config.yaml
num_attention_heads: 12
head_dim: 64
positions: "rope"
rope_theta: 98500.0
rope_fraction: 1.0
qk_norm: true
tie_word_embeddings: false
parallel_block: false
init: "uniform"
init_std_up: 0.0261
weight_decay: 0.028
lr_head: 0.00606
warmup_steps: 145
final_lr_fraction: 0.1
max_seq_len: 1024
MLP neurons of a small language model. Each row is named by its layer, matrix (gate and up: input weights; down: output weights) and neuron, and shows model dimensions 672-767. Each number is 128 + 24 x the weight over its row's rms, rounded and kept within 0 to 255. Numbers have three digits each. A neuron's up and down rows have the sign that makes its largest values positive.
Before each neuron's rows, "fires after" lists the tokens most often just before its 100 highest values on Wikipedia text that the model never trained on.

fires after: " the", " |", ";", "|", "-"
L3.gate804:149131132138103136070122159143120132137107137163105175122113112104122094132087102137141118114136119144100140138126142077118147151124149135102118132154136140118142124140126141152162127135137120128174122100140147161141118097134158105145097081133104086133133131132144157103130157101151126133
L3.up804:135116094109105134144109152128102124143102102130130144154110087114114083102153125115137170146144133117080141092126098158137139101078120149111128132089136151130127117149142138136117179119146142119158121135102128163122157123128093143144080114127147146130129166132121128125100170149115133097
L3.down804:114127117127121135162129108127121141108104122122101095159131159094099125128118142131148110132167119129162147145106119117135142140146165119136104111089085129144167091138101150061140103123141147133095152167108116202122141144123138149149131162148114116109119120100162134120116122137149121185

fires after: " |", "|", "\n"
L5.gate1945:134117149137155168115101124100162124150096145137153125126144128112112109123138113134147133086118156130084156128103148149078176103143150127132161138135123147126148147131165124118119112098129137162133142141135116139115118105154163138109087141139138112143125165096082117140084118126083150122
L5.up1945:173122081137112146109077114161124125113101124113135150144123173171124152147149119134141129130128141122141102126129120106172123096159144145109092142094121072107100109115147149149139152110128107150087149166138097117122147135131080152135156167152156141131125105114151122152171141126101087133
L5.down1945:149143125147107139164128128128060145131139091122083141141097123135153147159127146137131092159129119115166110131092099118173085109132126083094115148109128126139153131136124135145148177128141109109095138158159133152116120076105153098153112106128138115143125073131137142125119155114152150094

fires after: "\n", "-", " —", " 4"
L5.gate915:121119136131085098107160140169164127154117126134150146114117112143139113106127096162120129175136154100176093124134149139110142129164156110118174142119131104107113129114177110097105124112136094110083124096144145161122131166137118118134139100123130157127128191160115106153163146109127149108
L5.up915:121157152138127128136117139145125156137118128161117137103171128141146108136120147137139123179155113103159137139141066110089103161103072148092078131166081150134119154145125120153117138093167089153121129108112137113153135149148107138167118155102111173070125147104116184127144137141126153139
L5.down915:118108121097128117112164157092132131164129075169138111078150132137112138110173133091117119157148122147118141103153155125122129113117096175130121118101105158145123111109163158162156124129128178109122128096134122100132135148144137116160115118142108119072139162140120110124150144130127103099

fires after: " |"
L3.gate226:082073119158117094137186114133134120133156153128175156141116176151083149119129135125111114130138110113143130131096128119167131124125091143117123136132134127120086160123129108131146110130099088143134111090143121135126100186145156132144112163122112128125089132134138182167132130155101149098
L3.up226:121137120134128137110108189160147148109167150085113100107094128107107088131104122111167135151058140128140138130130144065106129130078141135142159115145170099094124138123162149119154124105140166074156119115136104154122123139146129151099118146116135148181167126138118131165072135132122119096
L3.down226:130090146146125071084137125134100133090138118118140099129117118159134163139122121115126115135102133075103103121107122156111104125130148144152117145096136133148103127137139087138134121090109131148106113133167158119096128141098170147121127132123118176127117122115089158132161134108099112163

fires after: " |", ")", " m", "."
L3.gate1398:093119144123181113150152148096156147167093114148142127070153126156149133106174103189139143136144146110163096129082102089117073106109124152109122124156150086124148155129142115127160156130122139129112093128121141122151130172096134142117089136143115140117100164175135096130126123177179119125
L3.up1398:138127132172107138173116117134126120109139136131133137127117159143133122125155104123117141155131120134150127158138159134153143124129088125130097154124180130131074103087081149169116125152112129134113099084122140120114123140128139152111114133109161131163114160134094124159086161167152109155
L3.down1398:101137127131070168122139117148114111136107150133135105113090105119116131123084119123141119112168177151099143113113152123139124147202166143156139146164103130116100128129161138154179110138130118117130130101096143157127175131095138124170128162098124123142117114100118106116076128112178147137

fires after: " the"
L3.gate837:099153136167103109130093128155121092120102113134121124148132111111138130144126141156140155134134105133120133089138106150075131141101162151141168106106160146134153145140122161140142147136113062130133134123174131110143132148114140137087140143137154155118130142081177094101095121176112114129
L3.up837:126138157153134113145151124148117110129135133145152125075158142097156088132109141103122117116143133146163126125113149147150112126086111099120124071107141144141139098103093143107149103209133130181091131146112072138144126157100110105100154150165106140097144146118129099126120129152137102139
L3.down837:095108117147131118122103159144113124119134100109139109105091143137122097144111139155166142106140134082099180152114121106124147122122085101143162113161104110154111142145161127081102131134094110149144138118135116113164166143116109148147108136088123092140118135117140125117089119135130153162

fires after: "\n", " |", "|", "\"", " 2002", " Records"
L5.gate682:153097119139135108148128153154100124084141130154113124118108151158163149147130150178109085072143139100135128133133119149100119131194129141144132165146153116148104129089135139164138122127101164146113098105147106110158106162104143146127136137142138164095124134129125126142135133121118114112
L5.up682:142109092137170089105130121118110138173143122135112119162095109124136119102131099148097138061141113149138156115117164111135133129176143139117137168176135157135148135112109103114091097111104102153116178123108145122138155133199096142116132113107095124110143150123169144136125115119147094101
L5.down682:152120121113064120106116149119148128146105109122109170154118138129112160108131147139138134171115125196101162110148143167127149123162179174086166100131125142141121135125162157142151113126115056111128098162074147120152136125118100079160123141118128141106096138114150117158143108143119150131

fires after: ",", " m"
L3.gate194:092143142116164125097120138151110128090112139137098117163148146126161155135146081121101103124125115143105105167123163151133131157145128117155125139147125092092139141117153147090142114118164121134129153100092136117130116151140129134115146132117121130121141142120157096100155131085135144097
L3.up194:074104092115157136124129114151107118140139075096112099114132117126109072150132142102139115099105153124118114132138096110114147074138116139117134103159121146169145122137123112143099130119104179158144132104116072139101120107127137116081171117154167128133125118086141110111139102185109130155
L3.down194:146086126089142137094149087122131165110145144101099128183149095138114158126128168124125128147164089142160076141149134132105095085159158095158116132119129157147119118130056140166123114131117108137115118107146083121117192102124115107208102126158143072127111135148102119140147100149138146125

fires after: " |", "|", " the", "-", " and"
L5.gate1376:135152149119147138108183150158101060124088113105124120143160114159131114118128145112125119136118124103177125098100122142104101096105120114122151092147140101098133126131156116163138113113141107072124125116141153122154121110100114097155131159157108170062141079085117164125106114151061104133
L5.up1376:136128141122172142123164153153151138115129134138137118120161117088142155142124124099100121157137096152143143130091190101139144096158134143117133114124100104157144160102123144087143161187125129113074122109121122118162100135122101135101136147103183150144136127166109154099116118136125151106
L5.down1376:151144152092138112126126188177117118110140131132108142114123147129137119168135153155164108073181128142086095136114101098135128130140119069142111101127141134139187124099111164131085154155129121150170161114124155116138139122100072154163134083141130117113127168129111129135133076101125100158

fires after: " |", "N"
L5.gate25:123092129119111132128126122139128168141134120102138144126154122146145107122164124136110123184115164166133138127176105123132095127139138076168119117132177164121176114171132147166144124105105119183105099091110106157088160096098168142150120087113124131121174157147107136143133092070141154135
L5.up25:097053160129147064155129143104139099115112115109136144113178136138160090127128146117157103096077166155117110114129136134137152123117104087123082141119123094146112128132131126087118156140138102146130095119112172115150117130133115169146089096151083122151116107125088132129143081124151133120
L5.down25:121097152177144154102138098157090166138135115116163171127101167186122136134114110114148117124185154127095108075112115087108169098156153109120129111101115141141166139119141124111139154144102136160119162100124159148139132064125111106140160112159137128155120139143114139133099139139114120137

fires after: "|", " |", ":"
L5.gate226:124094173110106141147148109124110131102116135137098171151114129133139096133139119143162134124132147091151130153133128154147077090110155106126115092132147106134135094120132115144114155130126116194124148124086130109123126104129113137151140104112129114109141114126155113138150103144151098086
L5.up226:155120135128145142137143113160142127144068146100126120144144170145152113147115105188127097108117159059151080107132124061118152128153138152141105141132105088148148131143152126127145107142151134117089097090157162128118144124144105155138124102125119155082137059106152164175116121116130160050
L5.down226:171112171138178139146111145102136129137151130129158121111168119138125094134112094143101136113173105142147094101119135072150145115169094124131098136134154112127170141107116139104140150122140105140144153109124126170089131127138117110165160089133089079108116093122110100143112134119118147081

fires after: " |", " the", ",", " a", ":", " of"
L5.gate1572:110176084119121127114135170107150105118148135135133138144114142087115131161170154131113117142142068130127126127119127110131129134121163135134122151151182187131133134119188153097110148116123159117136132152124103096108120132154121140150118111148118170114113147155104101140069097138157107117
L5.up1572:125146168078144146130141154142142147182129123120148092137130110121148125160132150113101097116093109170124124137130143147115072152153143147155180141116117140114119195137133163164106124128129106139161140145142083141131149125182124111128129085137121104137172130133136132117106165084133129149
L5.down1572:105121130106153117101130145159116121089138075138130101154063152125089140084100165102136127153107072137113100171109100157090102152110142169137133174077130158087133122116150115113095096130137136170150102143196122159101121137132113135171120120126144148124199122157102093159160099070097098128

fires after: " 4", " 1", " 3", " 2", " 5", " 0"
L3.gate384:108156062122120141127163177099102118151124116162143095120111149119166159133111130123122125155133092166149131104178154116078105154092145104135139163135154100119125150098130162120156122152150106133129128132114138116111145181099133125096139092157126132143114111189136142187087098128092155140
L3.up384:115126117135170110093168123117052164104143099133121076133115139103080109126106146129102152117043124125136130137149151144128136097115139125124141093156155138164136097148149105106115121168118120139187110133156122168161148132144094082115153118140133134193137160142092143142134131147115123153
L3.down384:137096108105135135140134113080127121149106105153090127106152141133127125110087122111177172109143106146143142128134105140118130111120132154083163151129146125144178098098158155113101133103107071126100137088198136135185101116117109141139127156129177130109118197122087084159122149126128113155

fires after: " |", "-", "."
L5.gate1624:134116110113093139119096123132141133148204123142130086081125140072125120103176097153151122095105143112141100164117099161134139118150157148147139140134134155127111116127113119132132092113084069153138115160131144152135141131154136123141125106127098133117136122139144135141126167110157154142
L5.up1624:166146064137130115114088122123155146141148122155120118082144165110122116127125127107139133100209128114137086118155129109148163127134123115155134143123131128079130121121161097142121108142133123157112137113100154150092131094124114119161123150147120156133140151132117152150094153131132165189
L5.down1624:141088116114144083154155151129112131117163116104095157161155087126105154180161102176140113125116112143179142147121113127169146154142135120138112114149132155147132114122045154131171128145125099157172183150147095107126128129153093138093127129161145123112114117124147145126146177111119113042

fires after: ".", "\n", " and", " that"
L3.gate1641:099148153073127113128136141128165121139166125146101138151145109159131144144158115136153121111130134156135139156126126091148125128099141087091143120133127116158133127130142146128118127112127172077139137187116153070214150097137150136163080137121138135152094164107159184142137092155144139133
L3.up1641:137082118141094055126140138117139124151127138113093112145136109158123093124113124120090152136090137160094125099107089103070108093153145116120123147175112107129114133146135126089102131123163120144097113142093121114148142147142163120090138098134161153137104118146107150152170150114154110139
L3.down1641:128142115144123118135138144161095132170136149114119137131144104126081167137136136158139148116115128125146082105154114125109163160134112137154162146071106075120127168121119152102081122134102127144118114144147114131092184150147117144107164147106168083161132143129105131139124143172138129108

fires after: " the", " of", " on", " |"
L3.gate1147:109125102155109157116171135116124138097122111175149145142110135105122150115133144130136137159138123175145105134070148128097158093076165126144123126124138085131100151138086086144149159124149126096097149151128135163140098135114094128126111139144128094162158126135110135138058153158157130127
L3.up1147:086100101125101103149163155125132125109121093120118134071126158067137137121161149089108120183149105121151085141131078123129130090093124111140134127114142137107096132128121122101144104144157126137164146146094098108120117121093081090128130130087126081124162109122126131090132096153129137129
L3.down1147:149097118139151126145176142144153102153135119130119126124136100125144111074138099123151139128152174115108119134121136110100145156138124150141094106123123122106111161080128077128111116143151114128082186156169093150071138111134123176152128141113155086115131133133170134164128157153140168134

fires after: " in", " as", " In", "In"
L3.gate1730:174137112151118105151121134100142165143130166112144096168142129119137105134129116101118157094119112101132135140146103142125117121116147113117136147152127144142136148132118156151116145119115120118094131146128139148134160135121175134137092126100086195148143128131110142167088138112150156151
L3.up1730:093161102123110101097162176103153137116123134157096132143104165115077108120133097112119104098152092145143125097099142135119123116144143125134157091123169114098079116135131139114143146112150167154132144134124139125182112123144184144089123090117121126158106098148121114145102112157077128087
L3.down1730:105156161116131086175116148098127134110107135129121113090145091114137126115096172149114185174150115115178163147134148127102094145121118108113123136134130123132091139120124176177077148166130120108138175128159135097105147151124076161109147089143098076167130072163163135174123116089148104165

fires after: "===", "==", "–19", "-", "\n", "===="
L3.gate520:137147123174143108092165094121178079152097106113141092096102117177120174139120108182150097156180131118139113119164163133108150142137122106112087104101119141159115095104139102112138142129167101165124094107118148121140093134162150113152141117143081109086145107142095129164157121144123137156
L3.up520:108137109161115134102151119113113086136141154160130116133154126208135131112121122115200137104109156111144074153128117082124110129108121126126090132108124138155131116084157138120115151134129093123118114150133153138166127119157139087140132109143136124063156155165115150145141110112107137117
L3.down520:167126089200134108075152115163152122100145105165137132126112120102091150141144090152118129127081094141132107152133137108156114135102109142072104136117129126123108123135123114096132129146142098190110158130146103128168111113150083110154112125098150164147100137109123151121124107132157096079

fires after: ".", "\n", "'", " that"
L3.gate563:115118124139092071150102139122114106136158135097110137142154126127108160164133166125175121159107126152141132101147131128144166129133140094122114158130125153112128127189120167096090133140134127130092145124082138167148182104132140135110096102138126150152064132109158148132122178138123117155
L3.up563:112118177135138142112127122131181177123148097121108130088125145123097112133147105130142127102143129103140092088146119093106113172116109128153150100168153135117128115134117153109124141086135090130147106114150142102165127111145104120111113164125087116127114084151140144144128137108167124106
L3.down563:185146134123160085103163114148106117145148105098138112157091102126131159131153135147084142162159132169136140160095100149173158166108111127149137125160131118115159158156118121136136129132140085100123149124130158082131109124124117161166113114121127184096116156122149105099133093131103118132

fires after: " the", "The"
L3.gate998:126121150141146106135146159078111113120116161136091142098109129130120132144122153113185129130159120131111128133112117108130125108096127112112142120149109151122089088129109153155123115131169119105132112139139127141127131094133119131140093151145142126114169142114097110173137134132128152112
L3.up998:151127113125128124107104129110118110114110133129099151125123134146074140114147170123123132141122145119096148134099125153117153106118138114142093146163114142168116103039104150160143092083135139109100081114114109105112144078134158094148101150154140147129122178157165145136159112118141121131
L3.down998:120147164159114108131095128127146116112107073140110159102131113190102110192150113110134135120135098128105118130072124130160134131129136101082153169092140121151166102150198153106105170116156137123146090174115131161119122086142156143118144120133129161094170137127100103127141114141115143131

fires after: "|", " on", " |", " He", "-"
L3.gate1717:137119120130111097134132079111158079138143161131143114121183154150120132117145164167117150133120139125150140066105146154155130139159146129145084159127161122117106121161181090122145128164099140122149143083128105082107123095145128154144125156132154165124142138132144131115110161071123120102
L3.up1717:104137142146157173109122130130151157133140121110156110170171133086120102103109120090117190112123109131123150106162122157118144164110114133151125090117150122090156163062122154180116106117129161130150135116114116121112111151110079128086132130148121152125138095102095118110135107111135117135
L3.down1717:109179130143123132139143141134122122136142188126118122142165108157111118136136111125107121122114136095099150105134156106088112168147128119107083097113128132144120129142137116111110135130131159095105116169151078093177105126123132137131130116111111106166148128178127168133146105152134129079

fires after: ".", "\n", ").", ".\""
L3.gate1049:161151145116104085139150134104097100104110137126127095105131129118086096130095133155117105115126155092170150123127155032135096129165126124123165104090131169166125122125135150143161124144142121156150108130119091104111093129137144119115089151118134110096113164125155153122116100138105161127
L3.up1049:134111087098113122136107111134126093097124083175112080156138114137138127132096107092167123141108150133156101127122134092118113113140134171162156104087107136159122118136117208152122103141164122164144105100135138133109071080138112117102103135118150165113088116127171095104151161102131120122
L3.down1049:117118116144141143138175123113083200159134147124149122135130156126112113153110116097123144105146118135144167187168134110109165099127131111130108129141097124123171156095103115169149140126109116099143155168116152110081154151149136109087073167146125127127156105127136134105152147136128093097

fires after: ":", " –", "born", " on", " (", " "
L3.gate744:135113118148090096187152124106104172114139142086122102138193151111135127109100117115139116120109141085128135138132138123138121119123095152119138125154129124159114132147131096129138109113075103084106145128132156119110141107103195146121115107145121118093146122110097103129106137130153115103
L3.up744:173142144109143103139157100124093135104138123165097135096176140132132155101081122135099133107134125134141186111052135095136140131147116106098124137118080140158116113076153109121099102110109137102137125080044139093089126099115120151077114132115127093139143145138119112135119128085113146107
L3.down744:142140095121136152133118134137123144215117163138169128162132175142121119143098120125150107131128144131169122145133139143123114119108088117137139158105151161125135120113124126151135169135098127175085118150148168113154168118143104139198110125141151109121176169130137125136114160147147114175

fires after: " the"
L3.gate1489:120090148116097147157149178138088142090132152133170120089158106120158105145128113099156109129119133107108159146096129087138129174116088150127173117117143130135133123137139143151178100185128138131101132134143103106074125152137137123100142133116172078108142134089122111139157095168115119099
L3.up1489:146133113126123157127126128128137143126112149107121142146116167135079104116150147095136101133134127169088152108139177130119131105110097110151120114141124148131138124096120130165128127141129140128100086154152162148127140106135104102169115104112101143117122149102134093134135177093108105141
L3.down1489:138168125132178130159113116154123129114084096162161149094156087154125156124081057141124108125131169132114131075131133120141156115142101084128141124119147121148139194146177158111131182112140134101181159162125112124085116140132121187093138106143108125120103151107121097147105136155132113138

fires after: "\n", "'"
L5.gate1211:166142113126112105175129127117117144077097130147096129104108122117163126128135059145135150204143160122105150112149095125124127106178084138134158154125083139123142118105128144123139111131132106112091124144137121114132145114169079078166162141096159129154127146125156129161124121167126109150
L5.up1211:141130108158082108115125140128133125146094135170100087086139112145143145137173113167110151132134136080091128137115147116097119111151096154124139134094105137179113122103118141138110099124126105159133086121140111157149116085172132095167149096105121183147113098114160135158089130171148129134
L5.down1211:088115147131129070159101132150106148143156167167164128129111151123114122119134098118092114204104112153128100152195130178160109118180132172107120110143077123151135115120116141130169136150110135170109128154083128111100128114166162157157088117113132165102139153116075155128118161127122163116

fires after: " to", " not", " or", "t", " and"
L5.gate179:125116120129141113133113145204147148123155113160086125091140138146150121094096134114161161101162112096114089143138101132146133135119109114146120110135134171142135147123188161150142072146119120133116132111106125120125085136102151149115142097133089100136143173119139157140139132169106110157
L5.up179:149118124118140122070128125174160115148127161130109127105169130120128118128131133115118119126130131144074162115112130129126136124117151147153130122118111119111130101118109145117153090153120103074124117137167120102089150152141136063131099104145138160118114134126116121175123113093115125115
L5.down179:130131133117116154144122139139131109064156143171129127116144144137143154120149123137129135103086158141103129127141142053113111093128111123117169148128100165088119134138133113133122115088143142108099179166119135090129131121118103125162155126115126165141160104081156154119099136203123146115

fires after: " the", " to", " from", " for"
L3.gate2027:122168124112121101143096096127145151106128110104129083087150123135125117142123144120164129159128116073168159141104131158115171133104156053131135158113113149188148117120087144155151133120111139124111135112112114155134139146132167148144111116148095127127176099113147117106126077137107173117
L3.up2027:148145115122136124142151160144125142139119142099148147146155093164128157129137162105168182159132123124130109149133137158095146111116115095128151167125103113160130096094137104163193141124151132096115120131134140143159138108102129178156128154094117116173126122130148097132117118152095103165
L3.down2027:149135115114083142128107148144129131119139122137196135112138123138129152107141115122128145128118128127145155111118105163111062168189124152127116113122150117112140142136121146174086110082094161134090110150084147137092116107103134145130169127117134118147148095098132151100148139151093156120

fires after: " to", " not", " cannot", " also", " can", " I"
L3.gate1119:108103156093120107093105159178123133128111140168120135114122118138102144123143134110164135141168130095161153124125135121117131142097090150077133060136152118124153124115148143112181127143110118121101152176125154147105144135149123104130111106141100093141137140150076131172098122106129137139
L3.up1119:158138124145079138114125175148105139151083141166144147177105135128109176093141120074134164077140141157071158188137114144128142162135136104135117098099138128157121136122138090139145129161135125167095097134143148155121087156163140137140096075132194153132144148124114127135125136126154105134
L3.down1119:120127136132128145110129110149129142078162128153095138106123147093116155138102192173164157147134146116112120100128114083135122125121147157147137141110152085142134119150133112088145164137121076088203114102096171134093150174151135084176099154142116119112127125142093137153124127120100136118

fires after: " |", ";", "|", "):"
L5.gate166:108123117124131180099113081084126114140132122080149110086084134116085145148106157104130130092113135121113135097105152128153174135136120104092129127109128129105138102153145148126119084090118092125129127147132138114127132082185122132146147143105115098145140133099085118135136085136133131093
L5.up166:100136138120095164095108117181149111103144132163129145152112132125109106134160133118120106104092153091160096123111148081135165143166101167097077146091134091110099143191129125111102136089086063106133133130107111128127102120160119193137121140124087144117109131119139155107119081150100128176
L5.down166:138126132126107116136114118131090105117125165138076141158166120107159128094101134133146102137120088161157113119084140137152111143131092130145141115148153153137152118087132091114131120145118128173159151126128120175131140127081122132134093122114089120126150109120161144170147129134164130068

fires after: " |", " lost"
L3.gate876:113152112115137116127125154101113144148107118137117145133112148122096120099106080098167147078075103147112086159130135144108131114132131136127169153134130170107146131137167133148070081128161107152095128109110125078130139136098134109131159125100149123171123120136108114144124167133127122129
L3.up876:149127105129106132114110114138112150176157100136154120126110127130120132141109129102113122132103096124120117100145127124134092135137153116137153139151121125129094123092130103119154110150134142125142135125088109106147168150121112089113136110121151145121144101126132141103102159132131159181
L3.down876:113066149120118110112147134099101166127155137093101109128137117155119135141164138097116157165142140146129115107138176107122150077127116128126100134162110095139151121130158127111140114097137096116142164097119119129144112108110137151135137145148104091159179120163131117151118109153098133124

fires after: " |", " 0", "\"", " ", "\n", " Target"
L5.gate1033:105082105128154110141153150127125144143072134152130141095109151080112133099166167140126110134105138178116093145132141138137127118152115115098181122132149155179080114081146178159152143148120130118137115133135100160114164147141172153162142118065108105125130130136107102134120129116146143109
L5.up1033:121163071103136159122126101109111122156101134136138122162123117176134158118193129120121098127190140110108177088123154115121090162110117107117135111152155133104128123128060097112117140092104107169127123154131119089111081099182126115096092132141128140110098143151114156119127155156139149152
L5.down1033:183117149123091153088136156090145130131083146146122127146156090080127144095128150118146131122117121092106125146107131168133124116143095153132119127130137124126110088105076125097141079116167115136133148130083167143143045104166121098131173106118104113144104149104127170122122122137109160137

fires after: " |", " Center"
L3.gate738:113115189157151076117122083083123159136155108140109073173132138135114114125108104078093142141119101101107131107109139090101108149127094109116106140136177143151143125151127108138142101074097144181165097106113119145090116180126115119123139141122113147133102123131108062147170117143097140125
L3.up738:128114129140095098147082168110119088142091117123144143114115127136140154116130143138135159105109153091120042094096157145130170155129117108127147123136129101120131111145142142119113138082111157088168132136150089103139110133124111200158122164139099153123090120136109092124163170162124139091
L3.down738:100110150133156103109118136131131103155100094085150098132116167149102163133166175103145134121119152200099124153084146147153148132125134107124091182138122069124101118155156137138136135156137158174130124156108131136084171102094134148113127176148151112110165078107141130119094141156084116149

fires after: " on", " |", ":", " –", " On", " ("
L3.gate1152:112150134189143104107162117122133157134122130121124126113127109155113166136124101162143148128145128130123136083059138129128119154149139144136112134124100169119099121149165155158149127100123130154143099096110131132138138114152123126110086076131114168128098152095113119117132129142155209096
L3.up1152:162166122130137090134158104138102082137171122146150114109142099132130144107118155138114089121111091124147150118135159105131124137138151136138111128125157130128180129097123148152088116089137120144153109151115106144154139112135110123077120147113140104120123117122125114115110141125131155125
L3.down1152:137157129095165123134121103125139111130152117144114155145127134148135116101153150156142112121092127148138115128124109103122093116125161134129146115127120115115122110104154134086106151126117094100112119181120095163091178105149162147146157105148135126149093150155099120165095166141179111152

fires after: " in", " AEK", "In"
L3.gate1805:115139133143160135099121074123134158136108114096148125150157118132179104125120153123121097127139145157139111158140149112118144125150138149104127156149139146106113133124104119128129111131105118104107126116167153134152116111105137181161099122119168152128117104183116136141127149143102150103
L3.up1805:173129134092124089120124121129093095144126099142136121181132196183101124111129145109108123098125093136096119112135152154134083145108144129132109091117135097112125096171130130142120097105109145137143102122163155144156135083144149138132159075139100145147165152091123104113136125104131094121
L3.down1805:108175127091126069139120149158149118154115127144133142095110156116131163181124088128154112140136113078125122167120071126067100124162144157113167158123149124173125140129171124064116167148078122106126123161136067104118090107134133154141184150147146129152135163135163128172083109159136139139

fires after: ",", " the", " (", " this"
L3.gate1714:082115157112127156117121110139129134102075141086159124136121118126135146122085128108140102141148122099141168120124162122106152155135135132050179157138140142099114109130129154124156152132125121119146116160148130105057121089142093121144125103123147101145173136121140101115128137079139157133
L3.up1714:087150142148116130143144141114118135162119129123117124126108143118106130149148151120121121155101142107137136144120124167128158112175153178100200114098151155138121129151166101126121186146145132139147118164101096112146114120140137153099128114119096094129115105163106130110126144135157166108
L3.down1714:147116137155138131143131098094125134097136157143135103107127112123139129157129155122104125088111117143153120181179154166100153111112114150125148142146108133120132109174109147116139101147177160072121071106147145129044122157170136098106115138132118119107139137137137150145152150128129117104

fires after: " a", " the", " an", " ", " his"
L3.gate1108:124130061125165124127127137104160165143155158134137089084126141142151152097100125153137114126133151149138095132154129103115176184125131109141184137137134130139160135145155177157164102136141159127099144109159142134125149089110135125085150154155147116122109102091131144135121111132112122123
L3.up1108:072140147119131110107107095176120112125150127137163135124150109120112167101123110140096085089111159106097138143122136133155138114168104119080135092105117145153103143074112165110150101149153107153154132159098114153132128135120155114080166094139125140102160164163139129112116099112179124137
L3.down1108:142116129154159148136135167117111109142096146103100132150110129091128139142105161114125119109138122135130141129120095082115137141109134118108138138098112084145165172144127146101133130101141154145118131130145138112144115138143128142151116171124182125164083134104088146158095140165173172113

fires after: " |", " 2", " 5", " 3"
L3.gate13:102178142100122163159168120101122181149155140184112106132098154142125103184121115120110173192119119147101183126165082114085140150156144131141150133149132102125194115121090135137151142113136147123097113117167144100164138134145104131118112121100170132152129124130139092118096093055120117193
L3.up13:130171136086104155108131146139130140099113191121104125122141094080146125133126104113114120135130146140112083117146129102109162112139136120152118115157116085144143105129131160109143158127111147142102108101129087147123122125107146070134128124101103116127137118119113161117116119118133108083
L3.down13:096130119129130131147143107131129136090137145120094115123145117154115108118114106164125131134107153131134151085119109100104147127163111172161108149093098151107151131131198130158162126117151164148148119129180168117121136146127144113132095125139161135157119136165112116125097096152121149097

fires after: " |", " 1", " Republic"
L3.gate401:123147145150103098094169160096156134125140118169133103148134163149125124140152116147123159127079121122122109111135175121095074083091133133154085170141121136109134134150120112074127111130131114102072139151136117119113112114111115092137140098139125105142103138123079133161136134167105115150
L3.up401:130177139177148137146162120163108132167123123122105068095108120137104085187141123112147093132165126117139117160112125126112140099102105103106113152132116122120111161073134148147137103118131165164153106116139124125128104159125136145087119146135131124127129134123134092142140104151167101132
L3.down401:160125196078115144128123107111137142118165157125129094174156103149156151080177137176152188113110126127170149147096138136128142147118163161161146106158120101136147111115131122092132143147089132122102082169120132136169110082148107140141126125152120091126162108160142101165132152132156119101

fires after: ".", ",", "\n"
L3.gate847:141091162095166095129149106135119112093112104134141113168121148173153132128111117137166108105113162164120103152128124111100154148139130150141091117114106120109138163126103135122093117107106138137172125154106112112139102078128131121104095138173093106090075152115131144099126163130129123101
L3.up847:132134133132129134080187111091137143111124148127126151076098095152134111146143165158092104103124096134130128133168089102132107095123093143133167127097146124132108112104119148125141154090123145172098170117137090133170148122121143113092128167132165099066111127077152129112141169142126069097
L3.down847:128075084163110164176101153127089131093126119108147109139136123099063076122120132091147132137103130101125168143158148096133128097082131133101095173152148117117140084144110092127143176143120078134133150130135097130108101137128149106111114121124121158128091123103090100133126092140148129129

fires after: " |", "|", "-", ",", " as", " against"
L5.gate120:120135077128079152154112110148084140133106130168149130129119150146105124149109141132162148123110087118144143118113119089171109134156087183146153125109133105131134126109109135164119084132125082133157121109119162135140141123145121120128120121118152119173123083121132072139117118141122148137
L5.up120:108134121131152139143118164136141145123107165138130149141113139135124128100121165131126146174157128126129159138126126103085120128101138142135089142072135112130121120148124135117105170117122159113088119171109129128138115129172107126121121138120137120135093114140148152112106120111091091137
L5.down120:106089133153098172153169107149173132085132129168129136114096122110152119156189205120114122150141149128102166138122121151127090152147097120112117144120109150140101122123130114133197114138181141110109143120146136121140128134121141123141132140103137131139126099112124106114164088108151106105